Part of a small language model's weights.
Size: 7 heads of 64, MLP 1792 tanh GELU, 57.3M parameters.
Architecture: LayerNorm before each block, learned positions, biases on query, key and value, tied embeddings.
Training: a variant of Muon for these matrices, 13874 steps.
MLP neurons of a small language model. Each row is named by its layer, matrix (up: input weights) and neuron, and shows model dimensions 32-127. Each number is 128 + 32 x the weight over its row's rms, rounded and kept within 0 to 255. Numbers have three digits each.
After each neuron's rows, "fires in" lists the words (lower case) most often at its 100 highest values on Wikipedia text that the model never trained on.

L7.up309:135092123140158090145196160128158204128091136141160144158051176119135127159095127107131131134072115136054120131104094151154137168168147130177110128162111125160077165149113146102065128147157083152163169112142134081123110099109089084154069119173134111108123154147128078168183149110121122160
fires in: "with", "missouri", "missing", "being", "believed"

L2.up195:160139221117128101101114105089096105078134183154117140161210144109157204114175074123101152135151124102119139096132135169118066152134080163124122092160151107116216096131136144144195121097160121157102088078087106106161127153138148131118138105168123118146158178104146126130149118106074141181
fires in: "republican", "democratic", "railroad", "rail", "preceded"

L2.up659:140130101158135092158097154159146139147065129152154125112079124184081153131191124111144116080141150148142139149072143082109136104098105113057152144102135057126165094197156127098088095117125198131073159121136141175118085147077063113122107077083187189140137132134117161135104146214096121168
fires in: "known", "former", "professional", "based", "understanding"

L2.up238:136103175167122108101130114127131162072100165139108145115118083118131120102119208124065068120117044106078140085149180054149118122156160195133113138099164119108104090189110155141112077092121158098164074086068146084134092048160122134124098140131085126149111119124124120197102203156126133088
fires in: "place", "years", "used", "name", "failed"

L2.up896:129148115104106117118154186093107142120138101171061145103164102108153116130149114103153123099078137096060100135118113143168136138111160149163107163132156084074076166171154137101084107107120138113131091185115142194136166116126067099157107144152160112116134113107109103131094178128117076151
fires in: "between", "such", "roman", "architectural", "archbishop", "houses"

L2.up303:162088101131177145126151132152137189103168203166147156140168097098120127091174127166089135097211140165154131114141153187119100167182120115122118176203104154151132088157093159156135090078148130180088101120103184162122167098143109112154095148170068099135109085105172078134155178063147096143
fires in: "republican", "young", "democratic", "possible", "supreme", "successful"

L7.up799:125174136158079104117115091158114080167091156170136161124156117052151099135090143079158154186148125159132034154124089096154142122185072126132163119080123106136092099090133162079176139107124074137140135109136161092109119107152103071096173126134115136088109094126146091111131143100181098142
fires in: "when", "where", "time", "after", "as"

L2.up395:113126150161116136105082178139171143124162102188132132179151127180153108084101163069121148104120141135154129121123099065178029123185086119110077136068180086204083146181159138112145165142105112160127158140169161143145124133121093162143156170165131145148077143186160130149116175062107107121
fires in: "which", "white"